MLP neurons of a small language model. Each row is named by its layer, matrix (gate and up: input weights) and neuron, and shows model dimensions 48-175. Each number is 200 + 40 x the weight over its row's rms, rounded and kept within 0 to 999. A neuron's up and down rows have the sign that makes its largest values positive.
After each neuron's rows, "fires in" lists the words (lower case) most often at its 100 highest values on Wikipedia text that the model never trained on; "fires on" lists the tokens most often at its 100 highest values on Wikipedia text that the model never trained on.

L2.gate176,209,153,209,115,237,161,221,205,140,237,203,224,193,178,194,182,232,236,215,204,217,177,219,220,223,207,210,175,251,215,181,147,148,211,251,238,247,110,235,223,159,207,213,143,150,178,270,167,203,186,134,196,174,146,178,138,254,109,178,217,141,188,250,224,129,269,228,181,188,204,240,259,168,172,186,210,199,130,162,197,172,186,186,148,214,226,225,255,247,241,244,215,232,192,301,202,157,189,221,254,232,151,177,129,173,209,219,209,196,118,207,261,196,235,247,214,176,175,275,269,236,188,276,206,269,150,195,175
L2.up176,216,188,125,142,78,206,208,155,204,210,238,157,158,236,206,203,161,189,218,178,221,210,152,235,106,202,173,186,197,189,181,156,97,270,282,140,154,169,192,223,162,199,182,224,170,154,173,202,184,165,215,238,196,153,166,167,189,177,244,187,223,218,218,204,172,185,129,152,118,215,213,209,200,217,188,201,234,149,219,209,248,158,189,217,190,225,201,214,207,218,190,230,200,254,230,229,175,221,255,234,207,203,171,199,175,183,184,193,187,153,269,256,193,249,189,144,160,237,206,258,241,167,287,217,195,127,205,217
fires in: "led", "features", "fudosan", "consists", "details", "elements"
fires on: "os", " led", " features", " consists", " details", " elements"

L2.gate132,236,166,203,175,177,92,189,186,280,179,192,203,65,226,166,200,143,202,205,206,205,238,247,148,200,215,208,174,274,232,212,199,203,202,138,212,178,294,176,201,181,220,222,160,246,171,222,170,203,198,123,182,271,229,194,227,189,210,166,169,221,191,243,205,95,144,215,193,94,157,206,197,211,197,198,261,164,242,259,201,236,193,212,216,185,228,214,215,333,290,193,155,171,198,235,181,187,144,197,191,160,192,166,272,190,234,173,238,192,231,149,207,214,231,245,176,174,200,220,287,173,192,243,227,191,182,231,200
L2.up132,122,223,178,197,224,238,190,210,175,221,198,245,166,206,218,220,133,197,231,203,172,227,113,125,190,295,176,245,178,210,214,191,191,181,142,219,162,235,227,213,225,179,150,132,273,220,199,239,204,202,230,267,129,239,198,163,204,194,183,227,97,182,203,204,252,17,272,197,240,259,192,204,206,216,205,232,239,207,260,206,175,196,206,174,200,181,207,266,157,157,200,237,202,168,228,272,185,171,231,168,245,206,201,115,187,208,205,157,212,202,187,196,194,210,36,192,160,230,85,250,198,192,206,200,243,215,195,180
fires in: "world", "high"
fires on: " World", " high", " Bl", "aph"

L6.gate219,179,181,174,258,227,162,115,229,258,174,205,157,258,174,260,163,188,155,193,198,289,212,184,234,218,219,234,173,256,191,242,160,260,220,140,231,193,223,185,220,185,238,156,203,201,236,247,225,211,144,172,241,238,246,237,173,222,195,229,246,267,265,248,193,240,229,186,222,184,241,227,238,172,174,229,231,246,225,225,203,218,308,134,142,219,203,229,167,204,198,149,188,170,267,162,202,281,197,189,198,214,295,193,226,156,203,218,192,183,230,196,214,185,169,245,166,269,225,166,214,193,220,270,270,116,231,216,247
L6.up219,181,242,186,258,227,157,188,251,144,190,198,211,156,173,193,158,191,232,258,141,200,191,86,204,261,246,142,164,157,196,240,153,219,178,182,188,248,192,147,168,230,208,267,194,235,191,160,198,208,156,147,234,177,168,196,144,232,215,153,220,257,132,232,156,238,260,197,222,208,262,193,194,107,266,217,163,242,220,220,258,221,264,224,151,169,213,194,210,143,241,160,194,190,187,187,175,190,194,187,180,228,221,154,181,123,98,259,200,201,253,191,166,131,188,221,129,139,237,206,237,109,191,184,209,256,228,213,235
fires in: "of", "party", "video", "song", "high", "acoustic"
fires on: " of", " Party", " video", " song", "oust", " high"

L6.gate1123,190,193,222,258,258,175,183,145,179,245,188,207,218,195,246,213,186,204,185,166,197,231,276,176,219,256,217,225,204,167,159,236,187,269,151,170,245,285,233,240,245,216,174,150,186,238,263,181,228,163,154,205,164,248,175,187,251,202,193,195,284,171,197,178,152,221,189,255,197,178,217,242,246,184,255,254,300,252,246,224,231,182,183,207,218,212,169,178,166,237,299,211,230,299,212,127,218,202,340,262,234,151,203,241,202,203,209,237,190,104,190,234,310,199,189,229,217,231,234,175,209,209,182,246,220,167,175,167
L6.up1123,197,296,222,158,258,185,179,219,211,188,123,184,225,192,278,198,173,194,201,177,207,171,159,223,195,180,170,260,188,228,242,191,185,150,207,175,187,205,200,242,83,235,157,240,168,164,165,192,186,199,198,209,210,255,217,111,182,155,221,243,259,199,195,199,198,136,103,231,211,225,220,244,134,227,187,135,164,237,191,180,189,196,302,247,251,228,250,204,199,164,164,160,184,169,247,197,235,175,229,222,164,216,208,197,177,139,303,133,293,187,155,157,177,161,211,220,189,147,216,213,233,196,209,232,156,199,214,193
fires in: "due", "civil", "according", "author", "coins", "known"
fires on: " due", " civil", " author", " According", " coin", " Civil"

L2.gate627,115,222,234,187,200,179,164,229,261,168,221,180,236,160,164,192,217,313,170,160,197,194,206,212,212,259,192,171,228,164,185,202,219,194,295,208,234,180,152,204,216,178,223,93,87,187,176,207,220,173,97,204,203,109,200,239,202,190,224,142,337,234,256,195,114,210,143,229,175,335,180,218,179,220,201,176,200,200,244,188,130,190,237,235,186,205,193,264,259,204,217,188,188,188,155,211,220,272,271,194,222,207,174,163,226,201,210,160,214,361,214,191,193,218,229,183,220,197,161,134,215,198,137,222,206,187,165,194
L2.up627,122,237,226,213,216,189,165,310,205,189,197,193,186,237,224,196,168,197,262,213,225,191,187,134,196,241,200,236,316,235,200,212,208,174,170,189,172,199,186,179,142,216,226,212,159,205,219,200,194,202,108,178,172,236,199,190,203,222,188,169,204,194,236,192,138,187,275,185,195,178,224,211,157,220,199,173,194,214,192,202,182,137,227,226,211,200,170,199,247,242,215,256,184,266,191,221,206,210,255,202,136,232,207,149,295,199,205,204,173,178,243,211,182,180,87,275,228,221,131,229,195,211,199,229,230,194,159,199
fires in: "world", "introduced", "ref", "passed", "linz", "keeble"
fires on: "eb", " World", " introduced", " Ref", " Lin"

L2.gate1271,194,157,200,132,202,184,131,172,237,235,237,164,166,191,212,197,228,171,179,266,241,166,273,140,222,129,237,145,217,184,237,202,197,151,236,244,210,215,207,233,206,129,173,219,115,154,267,227,193,177,114,138,139,162,236,192,214,178,210,202,213,125,214,144,222,200,265,277,200,188,225,178,254,220,168,217,193,152,167,195,188,213,131,262,165,209,191,250,161,247,145,221,279,194,222,198,169,210,217,176,209,272,169,196,252,160,284,189,275,225,207,251,203,200,182,169,190,288,225,260,194,136,184,224,136,165,168,143
L2.up1271,228,246,193,211,194,221,239,192,215,178,183,303,183,225,176,175,202,131,283,172,181,233,214,174,220,208,142,256,176,225,233,196,100,216,226,229,141,228,237,141,212,159,257,141,200,192,191,210,211,127,285,222,252,144,248,174,215,247,213,158,166,245,190,246,161,204,205,136,172,260,123,226,157,177,186,134,190,147,172,175,210,225,198,200,180,251,188,204,204,164,278,267,180,287,199,192,174,178,243,263,226,234,228,160,189,222,176,224,214,227,140,207,164,250,156,195,205,183,156,129,207,218,210,173,234,209,197,235
fires in: "moved", "led", "joined", "consists", "replaced", "along"
fires on: " moved", " led", " joined", " consists", " replaced", " along"

L2.gate1245,218,261,141,154,169,195,203,156,135,184,200,277,202,202,174,186,292,187,239,180,240,221,186,244,235,213,179,191,156,172,157,164,132,259,191,203,211,255,193,185,249,178,230,220,173,180,264,242,196,181,251,129,172,229,185,195,188,239,170,200,256,189,182,161,122,139,226,190,250,309,177,197,177,181,189,237,172,234,133,246,206,235,206,196,202,232,184,232,188,242,214,163,166,181,116,209,222,243,208,185,182,223,242,185,114,274,173,207,173,239,235,183,200,228,300,216,175,199,116,147,201,212,177,231,179,253,215,226
L2.up1245,175,150,174,160,272,254,191,187,208,210,227,197,183,233,165,204,235,138,196,243,156,190,214,141,186,294,198,180,237,183,148,206,220,210,136,158,209,221,263,181,232,183,250,211,110,189,186,171,201,207,254,208,189,207,193,243,190,220,241,195,173,173,254,210,245,240,260,235,215,172,201,236,234,193,209,211,242,217,252,152,165,200,188,231,188,138,171,272,240,199,209,167,209,238,179,186,154,135,120,181,218,202,198,197,270,171,163,245,178,129,221,191,198,198,248,249,221,158,272,147,197,177,158,146,163,187,257,211
fires in: "de", "including", "career"
fires on: " de", " including", " career"

L2.gate506,249,210,207,214,179,166,215,201,208,199,234,332,156,250,173,224,217,32,249,147,214,205,135,239,202,235,235,217,269,191,236,199,189,157,228,191,206,210,221,225,218,238,199,146,269,217,141,204,193,205,113,265,234,195,189,263,221,229,116,174,138,206,186,214,149,172,318,195,167,159,163,219,174,197,197,256,133,171,167,227,251,205,165,207,194,215,237,212,272,220,211,199,179,220,175,258,192,286,209,183,116,183,207,183,150,210,203,206,196,125,190,194,208,246,132,209,229,231,207,136,247,187,178,194,152,140,177,217
L2.up506,190,285,192,281,236,165,180,170,203,193,236,185,141,187,181,198,189,142,224,223,206,171,242,289,236,208,203,191,188,171,152,237,197,183,164,171,237,198,270,180,185,193,174,243,132,172,205,176,189,253,283,161,181,169,203,221,181,185,177,205,218,215,203,196,222,184,207,181,198,245,168,215,192,225,197,117,185,195,169,189,177,250,198,253,188,160,242,229,254,119,208,222,215,219,173,135,188,197,188,173,329,202,166,116,211,191,174,251,178,157,215,220,209,249,198,247,271,161,254,158,169,169,155,186,227,188,189,277
fires in: "including", "between", "entire", "include"
fires on: " including", " between", " entire", " include"

L2.gate1161,140,216,194,143,185,252,205,257,220,172,167,264,276,226,183,203,221,157,237,239,219,221,162,175,176,278,154,155,282,181,192,194,193,170,159,185,180,291,188,234,217,261,206,183,254,248,160,165,202,208,181,138,190,243,181,222,200,237,238,225,244,196,215,200,241,138,169,165,184,288,193,174,206,237,218,277,246,215,215,195,209,187,174,148,216,174,162,276,177,244,197,172,225,181,170,230,204,215,247,234,253,155,149,218,121,241,197,241,216,148,147,209,195,229,213,149,124,250,238,215,150,195,156,206,157,171,200,224
L2.up1161,261,162,233,235,213,225,211,215,239,181,207,182,266,234,158,199,197,151,193,184,211,246,185,144,186,211,208,184,113,174,204,231,215,233,212,190,195,91,191,185,173,192,212,284,321,221,193,206,199,201,183,285,179,155,212,153,210,171,249,263,157,210,182,214,176,215,186,220,278,256,174,205,208,167,203,165,248,185,182,189,193,241,229,172,190,199,179,205,155,175,222,210,217,208,223,201,218,251,98,205,198,199,194,190,175,208,190,201,198,169,238,158,207,148,131,222,165,213,124,160,189,219,205,165,225,198,219,279
fires in: "world", "put", "dead"
fires on: " World", " put", " Fin", " Dead", " Bel"

L6.gate487,199,163,237,167,155,143,206,205,211,249,264,180,235,205,230,210,172,188,206,196,203,234,252,189,229,236,223,155,202,235,145,177,235,146,178,133,191,196,204,202,185,183,205,140,180,196,233,245,152,182,255,179,252,256,276,248,174,224,194,193,181,185,168,140,259,237,255,235,173,178,224,245,226,127,216,288,198,179,181,235,221,288,191,184,198,276,176,228,152,248,205,127,156,211,167,191,163,316,183,148,171,213,128,234,155,243,147,248,180,141,258,147,227,174,238,115,210,236,261,188,220,177,207,229,198,248,228,227
L6.up487,172,231,210,223,187,168,182,179,159,160,192,198,252,128,186,136,257,211,251,238,240,223,141,168,261,247,150,181,164,201,256,224,179,199,226,181,134,255,232,226,152,186,240,215,235,146,158,168,204,117,141,167,170,189,248,221,222,236,222,218,283,176,216,259,210,173,188,218,187,260,289,171,205,257,227,201,244,218,148,227,195,211,225,214,231,150,219,199,234,207,184,162,164,223,188,131,175,194,213,237,211,264,184,179,232,165,163,162,240,192,178,252,158,129,163,158,132,206,116,140,196,242,253,186,250,185,164,133
fires in: "world", "high", "national", "north"
fires on: " World", " High", " North", " National"

L2.gate1251,289,181,168,236,179,186,191,202,192,210,195,175,187,175,214,214,211,176,242,189,211,176,215,149,198,207,215,203,152,211,199,190,193,226,122,167,189,167,215,202,203,183,344,156,334,212,163,225,194,181,257,290,227,260,202,242,187,221,236,164,116,214,212,186,121,204,230,175,338,111,221,196,157,180,201,227,229,191,243,219,288,231,211,169,197,222,190,200,222,120,194,129,219,184,204,179,191,195,140,161,225,200,208,166,174,172,193,158,179,188,240,203,192,257,173,181,233,224,220,162,151,203,153,165,200,216,210,177
L2.up1251,253,184,234,164,187,218,188,135,219,221,205,250,205,196,195,192,202,177,206,183,223,224,139,175,172,95,205,116,268,176,111,168,198,203,154,186,199,206,184,204,215,257,231,170,213,229,162,229,188,217,235,169,160,152,179,234,201,172,152,116,257,216,181,199,160,229,181,236,232,151,209,203,232,139,197,193,170,176,247,169,277,216,202,154,205,220,177,239,198,86,225,188,232,159,198,174,196,220,241,137,154,205,182,123,287,231,206,190,208,219,219,186,201,264,276,309,208,254,152,309,251,225,194,173,178,226,263,185
fires in: "north", "grahame", "many", "while", "german", "free"
fires on: " North", "ame", " many", " while", " German", " free"